config = dict(
    num_hidden_layers=11,
    hidden_size=256,
    num_attention_heads=3,
    num_key_value_heads=1,
    head_dim=64,
    intermediate_size=704,
    vocab_size=4096,
    hidden_act='swiglu',
    norm='rmsnorm',
    norm_place='pre',
    norm_eps=1e-05,
    positions='rope',
    rope_theta=100000.0,
    rope_fraction=1.0,
    qk_norm=True,
    attn_scale=0.125,
    bias='all',
    tie_word_embeddings=False,
    parallel_block=False,
    init='normal',
    init_std_qkv=0.0312,
    init_std_o=0.00665,
    init_std_up=0.0312,
    init_std_down=0.00665,
    optimizer='muon',
    learning_rate=0.0228,
    beta1=0.95,
    weight_decay=0.017,
    lr_head=0.0075,
    warmup_steps=0,
    schedule='wsd',
    decay_fraction=0.608,
    decay_shape='linear',
    final_lr_fraction=0.0,
    batch_tokens=65536,
    max_seq_len=512,
    doc_mask=True,
    train_tokens=278000000,
    max_steps=4242,
    dataset='wikipedia_en',
)
MLP neurons of a small language model. Each row is named by its layer, matrix (gate and up: input weights) and neuron, and shows model dimensions 48-175. Each number is 128 + 24 x the weight over its row's rms, rounded and kept within 0 to 255. Numbers have three digits each. A neuron's up and down rows have the sign that makes its largest values positive.
After each neuron's rows, "fires after" lists the tokens most often just before its 100 highest values on Wikipedia text that the model never trained on. A number after a token or word is its count.

L6.gate430:095147106092144123115140089133117113119160140138076150124170125150121104140109162142113123150128081087128123136118146131097109110159108097119099078136154138145112076098167083095110136100158142165184128119089143133133115134083125140139138158122133115109133136141151118101157145149103100111126133116134130135106126108138108142129148115079123117114142116139161100173095131141130181146146
L6.up430:148084127161130186161097085128125138123136130153123174145153126138138124132105089107129097149146139147147088162119113112117127073134110135116150156155115112148161092108165135130115098102155125127145110108163147157127125111146115128130089134096151134122140143109146162165082145142080137123080090153132155102130084141145145152129106090105132128153156114110110183141126110137125173107156
fires after: " | " 24, ") | " 17, " | −" 16, " $" 7, " | +" 7, " (" 4

L6.gate218:117078124103142133133127114146176119142158120152119164117148095129130144150111163130143146122108110138175114127144121136125123119120143114076139111165134119126120112151101155112135111127120091128137130150127167121093139134119122079159136147093136122151103159115129127156159135128106147161117142115134108141127074121153143132114125117157084140167154136107112097127105111139165096117145
L6.up218:132143146112119122152162074146148099141140115120145183146144110161132142134112134128119146136094125105146141118120131106162123139130154123138125128108099101144094158084090107111135155126074145113119096127149063124114096165121151108096121131102117140107155138116120100171113089128109144151172170113151094136125104147131124163140089139113115129108159131153147117150145116114121110111138
fires after: "\n\n" 32, "\n" 17, "==" 5

L3.gate13:178089137104161078125121050139091117117140131146138133105136129150128115115173101084112137160122110140128179154143160115119132182131147114137096104112095134115098110129152080182133119139150190099104137146124146097093133135110137111156094086171119176092137123128142124134104133127141116135141120126119165107117143131121125113111147128142153123112108092113124152127130125125117124082119
L3.up13:151149137096112111129075122106125126100141098128163097126138111107128152151100077106117133145138144132109162127119141122109116150145151126108112098145105144122121130089182104124113088161143135120082114116169141113118141140137139130119138116114117105167136133142112162130178137122132123149148118137100076132091122108152161148154131123088148133104163141127105134129128123127153162121109
fires after: " c" 13, " s" 12, " p" 11, " " 7, "le" 5, "ch" 5

L3.gate434:120124123120103115118147101119139136167065151091141136146144101099173130135126140146109114158146136169125060154143124120131129135159156133085108117130170069127167138114121115116124094116149099131148090136108103140177142177107136121148157112067154111137114127162114110122084116069130097120118144132103150168047125093128127146077145136148113153151116108120121155169129118088145177101171
L3.up434:164095123132132115113138089151065094169119114124180130127176163125144133148122143115116078148157119161122071104157139130121201112144092124121121100078084134131161140110160118144121099156132111123116079119133144119124146120076112118088132145163152108153134139103105114116155110112119041144110123150120164138123153076149114158145088124130094164139117118132127144137120131089153113165105
fires after: " comp" 20, " p" 12, "p" 9, " P" 6, " pre" 5

L8.gate262:127105113150128141101139150106146063174120128138163115143115159078154112095116141085111151070111097148120155116125114181111155085165113097173074122154107123160171100117160128103121096127155097154173142127122174179123095149130141130128085152141148122094133130091126204075130144137117140118124118123129092153162141140159107115108125111090100110135163124139165110138105126135116086136129
L8.up262:100127083111154102121171150151138122134088114134162133124117141117113125133096124096151085144144097095141147121094123108134160139135121101149171162145121079127098141126198147103125079084113100107120112140105108120144141154125122123149100131084106149123100126120056146142110143110113092094118136132126081135159104111127170127170125147119134127095145118143205162119142062146110125107125
fires after: ":" 37, "-" 13, " " 5, "." 5, "N " 4

L3.gate391:126122141142165135135143097139096132150145131139139175108172113093116101160121148154120076118129148138116128136127172089146144146150142114158146117141160124163110120122148104136196165149148145123115132122141140133116150160136117151085101148134082156159096117140139132107131099126090152097152155179143171125090151102113151096078109154128142123159128139130125139129085127156094134152168
L3.up391:130154134109152130122130091090136071131140091091104136124095092150121138159144151140159128139100164150128143157134102107145125167170116100098096086146107097172160091153152163132105127113071126196120119101138157133131100145124100160129084109106106098118189118131106157110086105117110149105116143145149147217090137126087125161134118109113134163132111134131073146090095133150097105159114
fires after: ") | " 25, "1" 19, " | " 10, " Jo" 9, ":" 8

L8.gate33:125064096138130166123111160122152146139164123101115117110119157087122162079127133164128140164127124082152137132125146136094139042096136137155145121115141129137161116144127081184168137124181137161131112111090190122156136108158133126132178142132078149124123074130119131124133142136117094060130125134162127108141094188143145123119131145113113138147159140131124096173092128117123089103157
L8.up33:134095126164113171098126128125104138100125122131074143192126138124127127143188118166089116180179156129068121137147135159101144072131141102140147150113151145129109139118126096170146190111126127133123105116124147125107109148167116129142130124121121097139122096133112107119172141154105142105163093113130099126133054138139098138127148133069148154150097142153153128146108106121080159159110
fires after: "|  |" 21, "| " 11, "\n" 9, "1" 7, " | " 7, "–" 6

L6.gate306:120148113129108169138110109113163152118106135115167110154124140146112123156129128147121104117145108079131129145157149115121153145097158073112123142176164153126137098114102101119109131099123122093130158115101145097150127155096150102133156157145119144120124074140150087115110105146109089108139146139120140130120114115159159140116136144121133113102124103187112123116137124086101131165128
L6.up306:145111146117133132099156127130156126066120127131139149111129133103171137154106139155142121100111128126109105109134090146116164138128154100101163108185137136139137093111124105121048113083080106144119144107137146130131109119087125147137195113084130131082113090062107143145125127132119151134120148158078109113131110090128117141108167126125148152132115150187107111146141104142122146153146
fires after: "′" 22, " =" 18, "w" 8, "- Website:" 7, " w" 6, "/" 6

L2.gate62:125122139152099128077154094148085130138134076122175115106143161154163165145135100136135134141110118161148111192126135153123106166126104107140159097104112147147121126095096087096134177145096150159081111093154127128130129112123122116134126118117106126123128114140125140160159144092137120098148177128098152131113131124135128164131099119161155141161124152129103148101074136113133086129133
L2.up62:089122189086105142122128103112132114093098059126129136150128163112098140148124143140116159128122137165099136155085143088130139128130134154120115092130119174152166114114144103150130155178131125126112128124133137096115138119130095130144152164145118156139132077129123129127119127123132109107170109116140089178135131142157092125142109142144115118162139153140134174152117091208171104110137
fires after: "0" 39, "b" 10, "1" 9, " t" 7, " T" 7, "st" 4

L2.gate102:108105131146157106087141111129119167136125138131144114153083115099128123109100101142116126107104149093129093132111122103130119138162171155125101105150143164160107111105118156132148155134124125137128074164102139123126110144165147131138132126112125158175160126145140127131122142125142100103082131113076125116107124134149136140090126125153153109133145140127145122097131087104094128131202
L2.up102:112156154140147129155146122138155138096076100154127152066134133140091122147125109135119158082110130112158167110123135118167157133166134119127141130119122124160106107121143116116104116103152109138134126146099121104158098144102162092134121076127151130161141123111175158124148143097104167106141087134118131124124072125145146108082106141139151134128184133141087077108100137124134128134158
fires after: " r" 44, " R" 16, "R" 10, " w" 6, "a R" 4

L3.gate583:088154150124123127107147108141166126128144128101157087132131154142146109098149138110141087147140117127137139145122089114149143106101077185157131159109123088093102105116145109097123135124116137124103107125150138145082135120153131135154117140147123107170112113074122128166117135140101111115157121117117118142154084170156126154111148128155131126121137146141107117116119093132149147117103
L3.up583:091119103124136142115132116146127188128140174116096091194120153130124139121103103102122150176092157141123129120126136129160087134150093115051095124104102161131100104130145138107080105128151105123112151125119136169133125160143133152145103111125146108098115082179124111154144132105146131129167154148096156105149131112141163149116157124141132131106130126124133140122138115167152146158117
fires after: " f" 26, "f" 22, "g" 6, " al" 5, " ob" 4

L2.gate252:078092144113120145164117145114086097175127126121177150118130126121190133135162118132140148100130103147127099151137103125156156118082114124158129137124141155148129170162125111148124183112166102100147091098136112092114131168158142109116165125118118115113108122132170097156094163109094066144088162113117139125134146105112096121137135150190135129110151108136172168097093128132110077111165
L2.up252:117109111188112104098113125115101131138119164116170113151113121136136160117112125094138161140118112121140164139131106162159146102140124128151102124150156089124082177171101150139151173112143105126111120141106093147109136140101142152126087129149110167127163144117138143156130190145081118140115134106103119157162090098129138117104165124147109116110151110150132146207087137109084139103093
fires after: "\n" 68, "\n\n" 10, "===" 10, "en" 5

L8.gate29:200111167112147126085105137102142128106153177122126118122167170104136127114063148122082137122143122110123126174161120110098103126111124126158172118153067117133098146117067147128104130150157120137101107087123100124128178156125125102148099139145137117128134088131112093133099151088134091159162123155078144132122109130113137118103148130107112128125141115095152164105061112150117135093136
L8.up29:143129127128173129128127109143145156140116154119125087102149137154121155109091161093101105081111154122095125128159125089089094109148136133135137078174100169109122079071131107160141075122134139140120141108110127116108127111126147139152126133103121177090146169135164169131173116136133123098162156173127102145089110115176127099119122101112127151139122153130127109100132112138148136144112
fires after: " (" 22, " | " 16, " " 12, ") | " 8, "–" 7

L2.gate3:147149104126123103121125138113112141120121141120097153167121123143102147109127119152201145142102083099123148146111112113115180131124101124132103125122159116156143200153051112132150149163154110153104159104117118158117148107126136129108113138120143117144138137137108111172119094169099152111153126122130127066171111110137109161083108159151142108152105078096096118121132138123131149131122
L2.up3:109121115125111121093130111133134135131108162137106137162155148142118155119145157143149160150111118095118094122134124130125167138131108137144120135139133134125120187180053100135127116191159134144119148106131106112126153097125136116099114139137156112153136126138135110127120101162122169086175104133149157088158118086124111183095130178168137106186137080095093104115171107159140164124121
fires after: " |" 19, "." 19, "==" 9, "ah" 8, "ang" 5

L2.gate292:125123124125107146142098073137092107120112120134147172125133098149136149147160145118118159174140154156139158134135156135145082148104131121133104143130096105104171145156115099111106125158104126115144126147110130116127177095169141137105190127107160139176151160128117101118074130104107088095112147121147086156109158119108121150104119097166111115122102127138106142159140125166127139134104
L2.up292:158096083111128144165090086119133144144119135161136116106108105148146151102141154141147141147126090125129122126096189203122098134134111166127132112161118101160134159111112117125151112143150115156063125111098151112122092144156115141097110105097158126183139188124147066135108127126128103132095106086126091132131135121124132137129113127112180175147131125097129121188154081139131113130108
fires after: "\n\n" 35, " | Votes |" 13, "In" 11, "." 9, "\n" 8, " In" 5

L6.gate288:138127087093131130133128158140131084120131133090120096099107077156159149121155127121090133157124095129113142153132160167148109136158144094130095105104138105145126125129088082121100119146126101090143108113140112110126132104122108118094140120159129160172162127140167138119152118133120155115159116105101141127108127106135163120198111161126153129164127145192139123137154104087110134072134
L6.up288:170105118144137158155121127124169110131096138151113086126140141181136140121103110105140153127167110090165089164109111135155112123135111131128135083152121080130104160140111092112164142098157082104183148141108074110085102147146151105135111111131153159183139134112135132085158174136131159127164167113142109131121100098131143119105117127101131114139121160144128133139135116146110130105078
fires after: "\n" 25, "/" 8, ":" 7, "\n\n" 6, "w" 6

L2.gate77:135105122115124129139145126145129094116119119111139159081126137110156080110110087125119149154118129142096130167103144103116129129156079161124130165098196115132122136139143115122136122141120144142173128144135134122123083172165106105100112136141095158145122129163140130142137113152098127105139135147135140090152155177175138096103093140121184143124158149102146144129143158090121107159113
L2.up77:133101165093139142122083179124111097142106119124120151152144117151107161147126075119091120144126106134124162093168122186092099137111137086111138126129128147148144125143138103105153105059118141133091127105120108139127085151148117144112127116098157111123134136138145139115106111129117137161081152156150101135096124135142157138124141142145070135163098133140135139141116133109067181126090
fires after: " s" 25, " S" 16, " te" 9

L3.gate694:113096111146154123128117090113134113160132103151104165158105112144101127132157109145133152126138097104100133112149148122108101140098151134131075107081151135173121163131125113107136103149122151124176172138140122097121108146152103111132139135152147141113144134092153077096148084140128153167122097136129125097111078128115128119099116106124106099121149102131149146140124167149097136077135
L3.up694:073102124147150129112119091145109099110128132112137129081129120173124131140123128132125133144097104121149148147106109113168133116122131126115153122125114158110121113115169123101150117145135151081141138105137103141127143162107085111136142097127122138112125139120094115132131122124115159122153135174134084119111072186119123124138152107151080102132119184124147121115117116086114123088121
fires after: " M" 21, " m" 21, "M" 7, " v" 5, " J" 4, " l" 4

L6.gate660:144100137184151141124120141123112123140119132126129122159128123114152099081162118154114145133138104179180144116139167085174104136122136125101156119115104117143127127095127108124134137138148179151127149121147108088148103144138143101117137139102149135118138127138073172146091118125127110161129099124142143138152119165113155084141109125120139140130099083122130123169151110136136130119160
L6.up660:135099097130140126104183144132132109140097070135153131118106155108128105147128123170117084153135088163124095156111124174119126162130121142087131166113161100118145169127153104111109143169134120157105117157166145087160123131132149152092140129114134112166104120126103134092098156149126130126147168099111126182163091107102140125107135153099154141131087101141118149153165150123165129164135
fires after: " o" 14, " P" 12, "mb" 9, "cl" 7, "ul" 6, "b" 4

L3.gate532:129133117130125137135141083093099125120124101139108175132176129143107160061159128091126169166109092107128115123105144146095129078114138115106112136110156115172126123143121140103108121131116090149148175120140070147148136111105100089083138121121114130154152150096117185134122101139125140150132133063120154116104110152102101116097109124120117133184097077119109104140161137147100160155121
L3.up532:159142105127096158135113113160136088141166158130145139082099101107082143138142109133136103158113139068156089130163152147105078082090166153108173163112114128208123150145130131108162140142140108130102136121125141095089103128141137127140135070121138067162141110128149137151106110112156123135151126134139133083130144180119140083120141107066131125151137124102135092093144084160085147109094
fires after: "\n\n" 41, "\n" 10, " \"" 7, "n" 6, "ub" 4, "l" 4

L3.gate172:120125123122088116132125093090126111084133100154158125139107131153100120137110120130153157117135131160128161138079138133150165091105131112140108107132143138121151167083131133129075154131149151147154124127151132137132107163107127094157137133142147116172152125130121196084152159101121154162155132122162122118129162129163091152105099198137115171096141069130142175088160102135140124156092
L3.up172:129126161102128177143138125108151123112117129114140126128127134109124134135126105150126149092117127139118128137135129109159161149126096137090164179158139153190126166127122115114107148141136092107132088147154140121163125165112156118141171136132126172118180114111167172139094142126135151140210100129143106143101107162161158115090155100125111118066139127109134105108155097123134080106087
fires after: " t" 12, " w" 10, " r" 9, " T" 9, " W" 7, "enn" 6

L6.gate123:152127147119132143133119115103129120128099123083117166141121131120173102119060137127148160134103099126156124144193133120114149099147153096178120093144130153133153147114109113138163127117147123145145126134088108175118133122138148133140103116100151117165071118153116090153116149171094104102124058094097117118088098084141117110157085127118128113125141148154135136132155130175164127147142
L6.up123:134173150124177107141113167109160115161102171149129162124130150154181123117118105090116154167102108104150117129175138115115166121112152130114120114137134139123128125162112085138107128117140142157136161118100165140108132115135128090123105145122140086119113141151098143131140124139120102161111132126123111126113134096139098119130126134113145100137168121133123167092174113149128122071126
fires after: "\" | " 21, "| " 15, ") | " 14, " | " 6, " – " 6, "rough" 5

L3.gate10:143135128110125072158145140117182129073111135083067133106146111118103116126142170129133135127136104112126106088180106080136107176114127127127149147133132149113108157141147130129110135135136152118154105160128124130129176102125095117155185139105158130141112096173120125142091154159124130137101161163125116114184177112095138178138138152122155143143163155155104129124104158135145089157143
L3.up10:116159092109151138119161119123115083133093120072142145136130124140134117146120148151129125068117125140104103132083134113120159105087099167100126120107102094126137129094106104121122129095093169163140132115140114133133139128117110176107099135144113126140096129051135122119107116123123084096152135120124118120109115099130112169141128090136105124163102085121130145133112103103134129153133
fires after: "\n\n" 60, "\n" 5

L3.gate465:133139115111117101097179153150145114105138137149108124158100157119156129069121135090146169158114132124125126132113089145098127099151140112149138088154096109149152117136103108144128095100128125122174179161142081114109133117147130120112141135164138114093125090168141100102099190142182097136178118146114136143139104144166088154133141123159131127155120132099134130148121136130106081057094
L3.up465:109141106126098132109148116109116098108133155105118114190089147126121118075097149098167140128127128109152066158134097106105195125167160104097185100137105119185144104137107100131150118104153125120134147155121113119145117118149126126101135105125157099100119121155177102097117159152158126121176118136123115143124139121148122142121124106155154168139134135107150129106141159140084086039121
fires after: " R" 26, " r" 11, "l" 9, " tr" 8, " Tr" 5, " b" 4

L2.gate283:145111145127135152136134153117074110148129058111117125136124111135116150109147064080157121140117103146127113105117196147108125170152113105103103107147145127123169107126123143124180133107118127134136132143086114122133065118128124166121150130132117140142141157167174181078152124127103176173164199092137103125120138138116137138075143133155143125146085128120102133112108112073128113143121
L2.up283:107119156153162132159130123138097147125112099109132108154143144164135116117117108103155098081157110115075159166118163135125143141169063123147183128142101152187149118094128116119104106141129121122122160122173126108139144133146138105077174129120117104088132093145129118098166122108202156150152133126125134118121106096127156168080155195109077124138097108112101136107123173087159119167167
fires after: " T" 26, " t" 16, " s" 14, " S" 6, "T" 5, "." 5

L3.gate319:151113106126100125146139117149139123113120118145111149127135127122154193114151128126100175141131113078135160132117145147110156095139118120084143167102153089099181102121128066152133131139112164121136139154098110121136169118081143122151152150101122129124124148122106140138078137103192105158094094158117082132099091129068086153133132117183168131131152104148104138109145121136114135124098
L3.up319:100090112134150175101113148164151108117156174133116110097139102127099169143162138097122106108121104104128078120122136176101099152118135076140161138114120134175138104156152138140177117144143148142146166107107113100109106163128108112117131108118124123138094109120089114143114121153114157152129121147139115106147134147115166153144142098161167102148138125116101108116143111139115162157115
fires after: "==" 43, " ==" 31, "." 14, "==History==" 9

L3.gate84:088129118158079163076097087095111129086127154132107129124168121137120109127131176108124128125100133116132135166109114120102117082135109151142072132130060146120141150131103127138183143115119132104138142165094116122141108134108117108126148153168137099126178140151126124120165108135112058157147111128107111169088129103132114108106165119105097162069113107126133148170133121102101123121122
L3.up84:117099104171129148079080132163120094107146145102115110155131102130128167152209130109150109107160122136108132126091169124117095115115093149143119115147089115116130113133112112107162119097104088134150128145113111102142130128145119123146110087171090119137129147167143131101135115105117114146137137130154089123138118109140129147149163156150084115123118097099138158151136162091120121085163
fires after: " h" 28, " s" 8, " m" 7, " H" 5, " me" 5, " M" 5

L3.gate572:125108158125089149097119150134143134141154181129105133107098142097124106160129106105147136115131131121166083175157100145177146130143148094158118143171127145145092158119142096139117172124121142139112090133105114130088124157126114121113142119179158117127143151169128133124107153136121091136121107147106154148112134114105113081125140120122085138105154124133157137137109115098150096145125
L3.up572:113093144110136095087119166157101143142129152109131131087141127099114138134126123111181143157148148108106115128088169136120106095119143093136123144120143136150097176086147157123163129107153144104143128128138134143131124127130118084147126151148133153178109110124128134156108179172111116171121123117116141188141091150094148153149113146134152140089143112168150156106114163139146146094140
fires after: "\n" 38, "I" 8, "It" 5, " I" 5, " Men" 4

L3.gate5:129149123136095129134114156155168146112130093065139142138132118125167132150143104091089125138103090083143115092095122096142108126138114103121137144130162111095148120159097102093110117135155132114076130122096138164169139094124136116097124098129124168160154162132134140133123165118157099183140107115106147093128075129175141106110134136180118114128098148152130128113130185129098102094120
L3.up5:141110098125165128136133119166139128065112134097103186136162142086157111103154109115122103148083149138107173130123085099144115142104109114107165148115146162140170113120136137109110125082123102093093085122147177155124118145131135112174155127127103101138116118141084119133127162170147140125119119130157161108106055127164133138121121107104076142105133180123104127139129125111179109118136
fires after: " w" 21, " f" 8, " tw" 7, "w" 5, "f" 5, "we" 5

L2.gate313:126126095123115089130153167099146124142146154104166137119143161160128138113193136138112160144145117149105109094163165149116146180119120116111156136128138084150136104104155134098103142148089121086160124115110147105114129128113135114118169124140136115147171112123121124096132122116093089162145085126129115109153140117089091159098156093139130167106145138085099153102115139151121125149141
L2.up313:115138115148145101134145107095133146131122114111099160118128145118144143160131111093073097118167138108120148104119135162106145143117100104102105157116152090110126113092102143119080109110117091110124144139164139110146147131137115128118133100133159143139097120167112101136123111123116121102113143127060066110170122138120147161150116123108090092147155136113101159106146109126137121106086
fires after: "===" 29, "==" 24, " ==" 22, " ===" 14, "==History==" 10

L3.gate455:116118119142138091127136137119114151149100107169091144099141097062096104112110148117073193159118094104136106141124104124108148180099142120142146121123125104132144064145174144124128142097125133138081106102123071131106124138135155138121136113149073114120162132147102181064158143149127116143146161118133171132127142130105137162109135151120127146088112133128127133140101105123112131189147
L3.up455:158134177136138136132128145140067124124101141155112145102134117099114168109117116126114075108129130159128129147151096093135117149109174097169122102121110180127082126115099106096104122114101130136127170120099141132099088122091121172162145121140118141157167163139154155091149160155171155106113105127159126103091128154114153141134124116133186099122124155080111114139143142145116124132149
fires after: " sp" 28, " /" 9, " Jo" 7, " Sp" 6, " r" 5

L3.gate217:134111126098161130102125140148135168113118126089151144143080131148143087159163128134129134135132149114084124134147161124141103177099132114131124165167143125148082102158137138101132108123136165143140162090093094110113111129117096144145117165126119141153151132151117077124066109146130128140177144168089117096109083124113124121129107104126144115138120119117086129154166143156102144135163
L3.up217:146125181162122094128110158144164149166104165139146106105090167175136141130127120117104099129143132149102154153135178151133134133121091129134116119119135115133088114172101117127084143126083119161152116149096088132144116126146145139154117136160113145120119128121126134071154129151122111125112112135119154117104122148160118112117114130129098108130133133125105122091094150174104122099105
fires after: " sp" 13, "5" 9, " Sp" 8, " h" 7, " Co" 7, " m" 6

L2.gate440:147115114113157105123193148147109139119107109145147159146150129133077138139133158131128131125098076136092087123128114128077120152164170114138092157159114099128112147139113134090117112129138126177136087073136174130081070150136119135169122101137125119117136141112137088082132151144129123140137086088129179113102134111125110142104102120149138148131131095117125158112132150093130111138141
L2.up440:113142133148151088122176156163132137102118074126130150130157079149090101167166173123153139157159149161117106096095128143125152137114128131065152106103127135127128118136142138135172125121134138142124156114113122123142114152128116163084121153088152151105168125103154108119126115106118131137099092108169170121108103133165123135081075076124148145151104120101105134114081162121099131174125
fires after: " ch" 23, " Ch" 14, " Sm" 13, " f" 11, "ch" 8, " an" 8

L6.gate65:132195123130115125181119142129124161112118151121142075094111110117147139105120137139092091100172103127167127126099093078093183126122137113109169136090133140096144115139109112116112123134101105125148085141134114120101056154121129148145131104107137147136195165142130148121144137105125076098167105136116120106163122143160119111132129126147151113110143105154065131106105091113169145093128
L6.up65:119105116139140144127127104108115138137110149134160124142161123138117104086167153129165141136130175149110128152130103169103127141115117098104122108115135159114139125120156140076116146136126165116149169112096117130113117145099114155144125151090152118118144108143140149097105092119067120187169120148168150118173135086129134139092125121133154137144105096094111170141167137122126123107082
fires after: "==" 20, "." 17, " ==" 16, "===" 5, " ===" 4

L2.gate633:170106107147152115080087103136191125115113085123144126135154107135137154160141112114166109142116112093166124102135114105137130082132153148122059104099171136152106134164122140140183147094077097122121121109105145172141122121129124107099143117116149081130144130143139122144138138174100140133142055164102182137133104172120152148074151104127088140118093128098154107089139101146088197153147
L2.up633:157112159131172113079086121132163109155105124151145125127147108127122112151120116097145081144151112087158117120128119125146113114138152153131072085127163149139100119158127124118179144130084093130133070108105151132096123167136127102076136073154149089125099123138142133145107167181117130131157079176123137137119096161119113120111166088128075155130077148132135115128104092127112146169116
fires after: "\n\n" 13, "r" 11, "h" 9, "ch" 7, "w" 6, "m" 4

L2.gate357:146108094133114125109108139147111155154102114127103132145135126118133145139108109169097159135130158161124089140120121106158136118159107141110133132162136189112111076150135146142100105112123140127138160118105115157119118148098145135137145133115155110164104134122094147119125122091136068114138108111069120102112108165091155140129214100148163150127154140182191121124189148156128088125163
L2.up357:123065149145116114065144156120106102151105098093122116130168162170129103119128119117112141142118149098153095097100137097163182110172131122126132125113165176100149140114146118158109122137122172080077156123104124100146124145122160136162084120147141106128144091178111218118124139134097141107187158119157113146148156112111091135132129130130158121128067112127139131119110155099131159130133
fires after: " O" 14, " p" 11, " o" 9, " P" 8, " G" 7, "| P" 6

L8.gate535:101117147107123168091133107102105099144122111157083145094149115116155147134134141143095170147124161149137122120161142124110090156131161127140088143146144111137114115137161103106094148162141156122118125076160099168132111135157098165122133150142148104116158125123155114134114128172125135142105153097140131101112126171132119071127138074079114098128137085074093112156113156140141155153141
L8.up535:135161101108089147137150099114118135093109069170080129163104137114155128109118143117125140106130086137127147153157125090124102146139109114174123136101137104131167129126153021130170098124171118103174101094131125132157124147156117111120133135171123116104121118165154119092128121125133141135145132148137110108075117094113106118150135112120131133126160133071081137112139097129129126092102
fires after: " in " 14, "In " 13, "–" 11, " (" 11, " | " 9, " In " 7

L3.gate683:137102144124121121145113107102142152170135140143145129097123117119129123163150101116118122127143174178124095122118129106122130088126096176101115133125151104167065108139146150172084131121119127150099146091129116123147127176135089114128111134155112068132149106117138120128149178120107107119115179146135138132127115138124096128130140155104138188130107131136078143122168133117160146146121
L3.up683:134140124116128112088124176145112134152104157138103135129126155126117122119115103125143077128114108102103143140053181118167101182162135128145136139117112110143131083161155125085099136122154123088144128120126136105106116122161142136152141090133120139128102110115133096116105164127143113124144133142164118103104133155095143102177153147130139125145092137106105154170164170112084186096130
fires after: " Co" 13, " h" 12, " bre" 9, " co" 9, " Z" 7, " p" 5

L6.gate426:096109139142138137114171134106164131125170120102155157157107155104147116159102100127106158120077132084133144130141118142173103087110129128163145156110098110086118152150138051119119120096149171126126141149094114126120128099078137167099115147128109153115140093097147114115105163090156125136115097075128145152102131095135115128146090151106121123149123139170135163098114119136118096151163
L6.up426:096104087108149097148148117130111164125104133138122140142150117126134130127158146144111175123141114099145127125137090121084151179152131130130109146100127107141142103108145132099128158117158140101138177107134148165103125113147121135105116120142110084152105071119108157144156136154083119088108095136094118098110131156139129150120127139124089088115140146184126143117089122180103140139141
fires after: "–" 29, "-" 12, " w" 7, " " 7, "echn" 4

L2.gate430:132110146133093149104098112150153146147146116130149144103104169126143078131140104111068116125133096157175130111114139118149156110144110119116118138148068105101129164143146136115103106157139109132085135144122116101066177132095108168057159143127111095149139112141119142126097111165127113119153157106080107126149118117116105104117128140157144099116191151118119135150110126105121105119131
L2.up430:127100129083118136087126122148132128162109094103159140129133121115112116103113140113086099111133133104133110145103146100151166154104164145127158127104121136093079160113144129130101158123164154085098098140146127109137119083141110168086091095107131111113133075109143138167069107134137132090127148145135124140126107148118104151200151124198122103095130123146144108147097147111165134153159
fires after: "\n\n" 55, "\n" 44

L6.gate113:158117083169090165122151093113139123140136149137161137118115113162112109125162157119133154135112115150137128119162132152133128108112118131151108173104148094132108114132096137132110098087163124167130164114119100117137129132111124130111119108158161107106134157049126137100132131107149119128177147114134124144085142160080091139121141146098132145125174178166120165128177136160139148102136
L6.up113:111099085113145150089126155157081133138131149104117136139111113150133094137117105103125101149140113155132112136101122166113153136146129122121126150130138129121116141132117096117109088159147110093136114109091154146075103134152121142095122129116110134142097179114116093116153139117082115134131166116162097140105139151127133138128114119078125079165084100114138125128148094172115107137148
fires after: " m" 23, " M" 16, " in" 10, " pro" 5, " ob" 4

L3.gate274:156156139097123138131136097148106089132098122102138158127129134170143117136159096141143138142060108086174121103143177118140178117118128107138138124078123166140122122147147137133101152120109110127126095127121133121130118135123142142124118137116151117154059120134142110117090186100144168135162152141141168132110113126149102117163093157108102122110158138145096101142117076107137177141130
L3.up274:138128089100131127124170098105105145156157110166132157134138114110149117152086087119145132101115127074110092081118160164132126127110141143124131169180093100104150133144108123113123135117106141147116119131162131131213111125113122139130078142184118149111146130082125140115144151164143121150124135108088144125100123141121119148130101094127116118102159105143147135118158155135104141101129
fires after: " |" 30, "′" 13, "/" 10, "\n\n" 7, " | \"" 5

L2.gate621:107141129144135133142080113134163141091117143102115121125159128145111116148125165109099073126141122141192122130127122076153121148182134144071125140120129145119108079137131156142142094128085116110141167093138095107133106113144097130113101141130127168121116163106167167102123110114163152148144129095118147121159141165127136140090114096091083107100106119123115107086146152112106145113121
L2.up621:107134139171197128180116097153157107119110144085129125108126148148111144140136114120130067155155141117130130096130135100134115161119161141125133130140122149064143119151128111109121112117094095101155155111142096076136120119131115156109112093123118157136122117109143128067131124145129183160132159115153134103112138129154093150108093081108133124109122159121092114134092114117100154117116
fires after: " m" 19, "om" 11, " N" 9, " M" 8, "o" 4, "im" 4

L2.gate92:090161148149137157147114155155105146122145119160137116106144106095141151140156134121124110167122169130122134082160126141128126139128122129127169127098153164124142136088095111108121114119081100122127125125181077115115105146112143156139145137139179085128144143125104116088135130146109099125158163156164098101132147128161100088123130135130102126141135093152144099123092148141165131129167
L2.up92:142115093125099110123143156132141139101171110131115115074088170145141099130128130130167141102091087135141116111082136122110129146111144121122161064148111126145136144132131139152101132123121128182131085135027124140093110148141093118121134139155122092139123142128189108127133115175124148128109095156149117127078122081127086140102114153078119131122147146128098127115161100117108107089158
fires after: "\n\n" 51, "\n" 38

L8.gate572:183122112155129161125099161107136110143144124117147128151090101136144166160155124091197090133168209114142132186135145126097127107144122131144128130125089117127107070119133150121120130141094118134175116138159121110107126149130117126113131132140102093139120103169121112105091132126086127086093124098106123075126141123101144142118092135120165081136140154153093138145122082136160124093087
L8.up572:185131118144138141116103154124139100120144120109140141162102104143118163155160122105176073132148220124132119178138138126087140114137131147144123134118091118104107070147119153120137135151097136136180122136148105126102118157133115138128128135128128083152132096176109133105086131107093135105118103127124126089132122130111148136132075147115151097135127148160122121159123082134170132088091
fires after: " | " 28, " |  | " 7, "," 7, " |  |  | " 6, ":" 5